Weights of a small GPT-style language model, trained from scratch on English Wikipedia: vocabulary 2048, 5.93M parameters.
MLP neurons of a small language model. Each row is named by its layer, matrix (gate and up: input weights) and neuron, and shows model dimensions 0-191. Each number is 500 + 50 x the weight over its row's rms, rounded and kept within 0 to 999. Numbers have three digits each. A neuron's up and down rows have the sign that makes its largest values positive.
After each neuron's rows, "fires after" lists the tokens most often just before its 100 highest values on Wikipedia text that the model never trained on. A number after a token or word is its count.

L5.gate2:538496540415511438444402510499459474456481427398581464459631397502453526558521492534587435456550498552539496464504538470533495470593552485453523634560503430433557476493506479547481508468535417461525472516619522588531472468505555528542486531459428469485515521511445510514512556504504415452512483589450554517533478565489474479440501523580545510461614577497446582589522504485442478465520547546544510492429521550491505503393504463514561453548447538437543383493446468546484547528568527568518497477608524567437511520587508403469398492526536546571499534533485429509501480407505558443
L5.up2:498511626487518436416504510517558463397462450505522541521472551448452542457423495490510473523581476489469447575472441617436463452558499448492513527545462538556517536579399394523473499525457480476504520448493490529464462433501521487468545501448437524397453518437486520508497572487507568530406573505503530446488510500500467491490589557498553489406452418517468581583582496526600421531572522471477422434484450435494448446477414455503398461572471484492568515461592526525610492488541462530439458549592469481443539545536576508505488417573592564548437559513457489424544483480437484424
fires after: "N" 19, " St" 13, " " 12, "S" 10, "z" 6, " S" 5

L8.gate62:508535521534508550518440492577472443522507536485495504518526466488457492553660561469465558442513538462438483495539518436492482449620454446500541485618556452467565469570487457448499507459420477493454502530480536530487461501510450564529453509514434512527446496529529544488532500480470505506503555520439500521476519616547407425512594494497493486494542529509513557487465557487600508511575456493465453622441539582482561501531556465573472429483433387453568454543366484505576464500430490564566485514475440536422421372443532547453487520487608503605525542542480405440492443620479476558
L8.up62:554601525509415504486393485457460598381525422551445452490569461447487545544519530500505507445561515533570427538611491400482487483449486542408521539508457524601550559526482495451563382591512429410448512541508431536520505557517457511419537540576462566430513491502424438450482511504554544573486509511478565471471550459498590514554581459553549420437543533600523541543525477517541505475550544413511439536521578487386530418477505423477472525439461426457515482592491503503573469485567455480521508473468459488464509553496528480528539459539444554485451519591530521495556517613497495521
fires after: "s" 32, " S" 9, "n" 5, "ter" 5, "S" 5, "equ" 4

L4.gate95:491376547550493501493491484393543480550508539446552399485467610460478560496555491561481464522547405485570512458551504517540499598531530527532475606545437419444434462526521412439605498457468486446509434510484542508535545572528507402429555472546531522526498501558438447458542470481438535522625419514444511541516548536527489484515537484515530497425509482522548473492405487521476461517490521489537552510488525569492489492459548537507508466569498432419464520479480475444506481465469548521529570426532426604632411540470463462415417469510542456547546402486560465490437519523381406612
L4.up95:558465439507569459447455456517497492566564480459519444505431513541482484445529537482526566525478458470509579535508476533526473428527550519462408380439507433461511444553523451483558519459564420628600559458590449551484558494432485519351498547484529441597538448498476451475529527409452452548515535475472482516545468490540459502536503532546443430501489504609508565467411430508432498575511493501581475431557530576574543513452464433604513615467435569492460577571511465463489457559462512599461553455541468460460438588511524493559452440456509426480463436480572490497577505499489474519
fires after: "el" 21, "de" 13, "n" 9, " Re" 8, "m" 8, "le" 6

L4.gate260:481520483564502416574412512439383462579462492560457456479549491585572510532539384483479430494472542519459526542582502546528528537522512491513463577540484494510513603469426472561544390462499528392524470612500476559515508522465490504536427478516471477516487412476590512471378500476433491523452512517462524489599521486452468530535566481564584512481454434504549467482519492406500539457363465415547455609451517512457469447466509413530479508550532517566504520499410570613508528474539580445537517464460485455493455399488553490440533554444460458499460441610512446526549500544492489415
L4.up260:463439574477595465503506530582430533479380501502482572422569496537571543486524618411480369569487528471446515548486437550564471514521479460479508530523574487493494568442526587528487513484496514410481568597447517462513547463443464502581488522516522479576490466446532531477468473589482442483550513505599448462490500434564475542487442524621561592503385487439470537506535560454464527495541500572483587544554519511508520556500455436449432533595482447482540564572474540541474505595494520572498539415560486460436495440475391572475545509472544469500547544547488478422532470441594488454
fires after: "f" 15, "et" 14, "s" 13, " pre" 9, " S" 8, " f" 5

L11.gate205:503428481502494457504507465497547500538454504511503530505578548453531518519516592563477471464445450631485482457581558523606526491503537467518530487509423444499481511484394563532440376516374514490512577542572471523458456500463439498474470511514544516462493543470446523502473501529416465548483519566471473502488558417553478621526594426489568495501445462464505581454458538468574503454531522426444525399437456581541445582485443493479529485508406551551473559609514573615457550529462559459552436502563540458438481544520526483481582634520597414420579492466464503485549493523442495482
L11.up205:550463478515607422443447452523497541542459570470492569476627474485526438488487513523471453467516484558569501585551407602471561494516568462538474494440515505511447499539500522536418431507506510479495526440559468468494515551524456386561463493456548476433449552496510552414504481532428522529560441559543479463464572427512476588562497510478507560585478544386481486427503480507542502462545584499479464474468502562535531602488449454454582591447448564547501560605577492510503477574529547381436422467459487456507527505523444361464511620526540459442551478488435556540584487482452541519
fires after: " fa" 17, "f" 12, " re" 11, "fe" 7, " f" 7

L11.gate185:516490551527538481443459494494530563547385561466560448482585488577459464491538484506559394446432505496439579488450484498576469535589468499413471540559500443387510500546573498502575600421505557452468500505468657472471558504505402506484502551504479592535498414520426559500512545476510517536589551495503471542519413484542523576416463532494507577512478516434519568492491490496513482371507493576530482474551467549444545483470483466474560421517455575510561510478436446539449612426434515490494513480565364501519475618488537497459585520497539487470430445503525462427521557535433498472
L11.up185:467483438409482489532565479507477481492541485537608478474510527566416454574503517619464514520448497456530485443584422470559480418495513546466565606582474472542448517558519480500515476514468466532451579522505515463466527517487457539484483479505491625507441463592445449497471507440494518393573575487448400470457556520483576459466508482424468494449432486502486434536477585465546443568445553528480490466595521527560530491590454473526482316447450559510594488435437465478495498469492580552449542534568413474448417540416577530444449513538418474520567456495579488573511490519528456511
fires after: " " 46, " E" 25, " c" 5

L3.gate317:514493530517494479501459484561579481443425529390483490567496482610489532507497496568420508528486472505497495609577372452419396462501493474496592415479391494467404464593423429472522503472420486486504434560465512465455529470440557481536521465508500402446461585478547444403444443577602608456433541491522492452461529552539476488509585513440501535489484514462491501511551480577495522531504486477425465509437540498512460516487498533559449494544437498446473596516417522503547458522461467473480493562516469441443531312470493459391440527526522509514460598465545484537455472561523525511
L3.up317:478527540413447403438537521381445471474539449580521444502462557572571475522483536516494528481456485476517529501479450452449459496422474509439540526471486510429482534512556385477496531551531501442452619512482374505601592405506527461419472531423546470496423555536576548497452441584436577501499486477566573437464461465442362467478588438521488450490478401565539464519424513443551518547480563494484531511501582425490531447463454471577477521528537558539517606587485501573666527485532495522532515558500508438556525462491530458541499495454504545492519475566510535484491467470549537531
fires after: "C" 15, " G" 10, "S" 10, " S" 10, " M" 7, "." 7

L11.gate282:467487533444554394449526485545541553466429543478445502437474469464466415587504485563487548507492602542439565494376486559521510669582509603497483566476558510461532541496524533530511573540456606608524461582533580455508519518508439541537506500520507470525529477508506546499505480536485498506583582511497458491500501519461593564475552545530480479566454471528464550527555520502450537462520569502432514514507415538446541414449541433515480459513423637492542469501526567480586514552393419454544464563578476402403444492448494499584513463465533449446473561553545493566573487489536466470
L11.up282:475462429586403481534516598502567479479550495432455462506468554586516523607599496583361539465475483538546502408455439505521473519566571517433552545421501522488523560536464456521545534475491421461500533572439517583473427516405570461457520452518467514606533476469435431603510499504542498558545493448573495497458524391493556469394551474495540454503465444455541521469444474435373444491535507469508508533581449461441520441459504523501514388507514480535525542483500538463414466516600511529449598447523483454483441549557577441458446479459535444429492464552499569510537485483533535544
fires after: " E" 31, " re" 16, " C" 10, " He" 6, " O" 4, " De" 4

L4.gate123:414454534508454463453326495421514531466473518388524596562522505494453469574613520509468457533507450502500487426488473412440565401525459501497532592503466427467473457527529483496473473451430495488569406499472519403603487443479476516424497566519483572562509334379500484385455465475461546558444561542455482526597425442472474479502590436502499497421461495390544495491493518441535447467501493542458560547494485475534492515464560450587513473483543513518537502490521527539522490484515588519474476495567424510447481495499556431461534472480552533452474402558504496571495519436467491452
L4.up123:493512503501484566414518507477476482518539499558518606438509406495500470545500445614408586578425430528438487476509553489591625650626414602508519605482536537573480443440507535481568471468474461453464487505480457497468466457515501493528566537493437576504524423502464496487439503544534568543534557536560445441488551529484549522479468554406448478464461457581487562513492529515482408584454486512621496552456514459543579448519585515563448437425558518500474535505443490536482490521498472516508490525497477423468568479524610463497532477489532489498521416597493426501527560423539462439
fires after: " S" 12, " Ad" 12, " E" 10, " O" 7, "en" 6, " pre" 6

L4.gate227:568486524463435512506521522521431414449541501486539414562626435530612501563554428537425523559551568520475549444482463445436434486410574496523488573555439421567545445505434401515483510477553571505563518483500493436516523480471611565495505519515538538542492562464489500572511467479556452574507527555469490445482496550479439466584556467504547376560485483569456565529488575501530473464510503470511509599480536522475465449468495481483483481501426356513434482459542493583482499519498570469449419421420572533512462495537545410439408553441594445549538456553551505559492469496510431564
L4.up227:440567561530488514475481527458481509450519513653536506512512398483558462427394479553499493563429463540412440497503456498482548513418487501515495485491486534598496467596395448546410538504588500439499566490574535502489509509518514518521590485405541534466470429500472438532483547587542463412622504518551545492451534504546489579406442546579508503479495545534431435461469508469508419505497583458508461549460450445396455506506496523550514543501577552414587526494432482492551478409556431514574526487510363491452555550437542415496533555476459570486475500518429524542542516411500502460
fires after: " M" 13, " Ni" 12, " Ch" 10, " G" 9, "se" 8, "s" 7

L3.gate173:431457510499440477542469499532509573408415539385524556491555457501481468546446551506449544552467493588502550429488492501478479471559491568455505544540540577444565464487439469551474542561565501498579437535392602498536542592490563431508539443364426435642483476466462464515491472497494462433556461609458457473570555494541625435486460555401471494515552528416506513427516509475561548518449496504467530535525486556598449440450531543437536426425480434522437469453456490502437485536411485459477470428609478425576479491546488459520530546489483535469476497513554431514523466465503488507
L3.up173:496540454489435506441524494442491557474412553617561476475591613532431417489498426447436566529571525523473526496495469509491458389519485464452509458548459564508450514598489523594441572517480460532505529609425467521490478516542497461514572596453544491439466563496537525538449444490481602508486430543417438478540558547536531480469562474549554475455406492543514486455484553483537425554492459519565457485531467536489584432519471528544419421458468441583615471534531471513518385486570452489589574496540492489487443459533509520562435496593454556488499493436596501544390455526457501537
fires after: " " 22, "th" 20, "," 18, " The" 11, "W" 6, " W" 5

L9.gate302:414510506453544541438500475482433483526484495462402485439459616512628546520468462493517476468574573508594499515524571428490516418527519467545429474474435458565509550551548576494489414493434459448480476515461639525519396536468464483490480558472548466551518505540556492433547550428497524536506532462530497513486432513534535516440413474502522540495483388430549516461624493535546488507486486500576601562399483522527544447542558444459495456500591486464574514551521424535522516513503562606411543492527462514543351517402537520485552489421541466475463441529519509406577568508473522470
L9.up302:490478454375503505465541523506478525460539480478568447520531561527477461595502458514506462536546539480544469346566557546513495475414416511513507554548573491427506498470534523501481498445530439564460520468400414437523451499519481495475524602438463592547555413479470491602498573439570392434569481506565571464544510505513501595509521454489608513594447613507568461549596543540543411510467519521537594465485479580453493408463531470535499486552495482428558560536490432553500395433484497504481512504582504461497438565492529470498475445463505451431436487419548536544474497568562499511
fires after: " " 31, " we" 12, " de" 8, " h" 6

L3.gate310:475468464463535595508488467501518515521375491507543464476450560494467464468552561459515543540502507574603596530530509426544448579501426529531478488431509442458517557470620477468442438490481515517466531613468455487504451498485476478447572586485592503551515420597487497485359434518463575521656489452473507508533415495509465525562475489532446445487516489564510497368456538464519452573432510502488465546535610495532523524465460496448467520505399551531548487461432503486502463577477472472422489484466477525523480454449477400454484562514506503413556528528616458433461619550471531570
L3.up310:423545540448573482510504509604506507485503516504512542536452570477469525516497462467538497478497456531473520476473515452490518557526579544420353372508464459542434563507504568536528459518501524461524599438427578562453478433481461446441566494516640462496647400432448484511525440441581494427531463566456563484590437500491518447471489385479517560519385494494490536525524507520463550522524451462507460474506471449538536460529436471520463559524507544447587411498492489522521515481431509512481611441574395444524499453507499446554514514523552570549538436509536495616498484438440418567
fires after: "al" 17, "et" 17, "de" 13, "la" 9, "el" 7, "ate" 7

L8.gate281:592496530447538559474407431568533573483537470487559487483568481503507498547485438556486532524464515415455499422582497449430427504570525434545568450515496461548456492415557548454531507525459547513547478549491426475506520499557572624524535508511418487544452556478416490476389485599516445489456496471445513488533427535477470464488480408536547545590585492590534485577488528530435411487579373560532500510501583546577553523499458523445458437507461517516524586427444541472453438530493520495469506391484519399552456465523571543485529401480513569511470542389479547472491531571439457449
L8.up281:611492473553449501519422504520546511502521470527482428544485491484474544417435379579474524554504435510474462407556490495499480456444443488500558489417443592557619554462610452475557577492498493537522527512552492512443537581532537521476478464547436537503538541485472435562490571519526461494374478498564523484608440443409547413410518495489489527472522513557542572520472478531409467534557647557473439459436491446446436460430498586558438456494516540507442541460456486533486603546544515587522496466500535609502547425486527497482489473500508495490464470396524493524413519424516528421
fires after: " G" 41, "\n" 14, " \"" 10

L8.gate232:537513475432461540517544416502560491489431540460562378560553570506423464574488485528505539567571417580577422481467533551497520478519549470554533471475473435546520625505485495468480459578449519456572498479499513525584484421549558452435503501513482546534469550498427471477440477606501473550469486469507472448508527459462487563475529522596499396420476440548565503536572519486479364483522540477447462555392551479461499474470440418482451435484446494496548574485418457540507483540487416580436567421493482478378505534520507466474498476424470550365492522509531451521459543574505422591
L8.up232:507483536467557469482479567482439453459417442540472492505489531474632509539494458456433549527474396521451541481488501483442557491605433431555438454462483566581536521509486461452502602546434520475530601507493529446557546501447468571569426452538531487475549349475533496490413532551522478589470401493598548560547477452443494547535483546490475562531474485506587491531474531471477439438487443598519446509476462462412413475538408516546545517455561552433486505416396428480520510521494440551557524515466390466536465491465533453498526582517532521436539532504508460479522535387511491376
fires after: "s" 35, " S" 27, " G" 6, " |" 6, " F" 5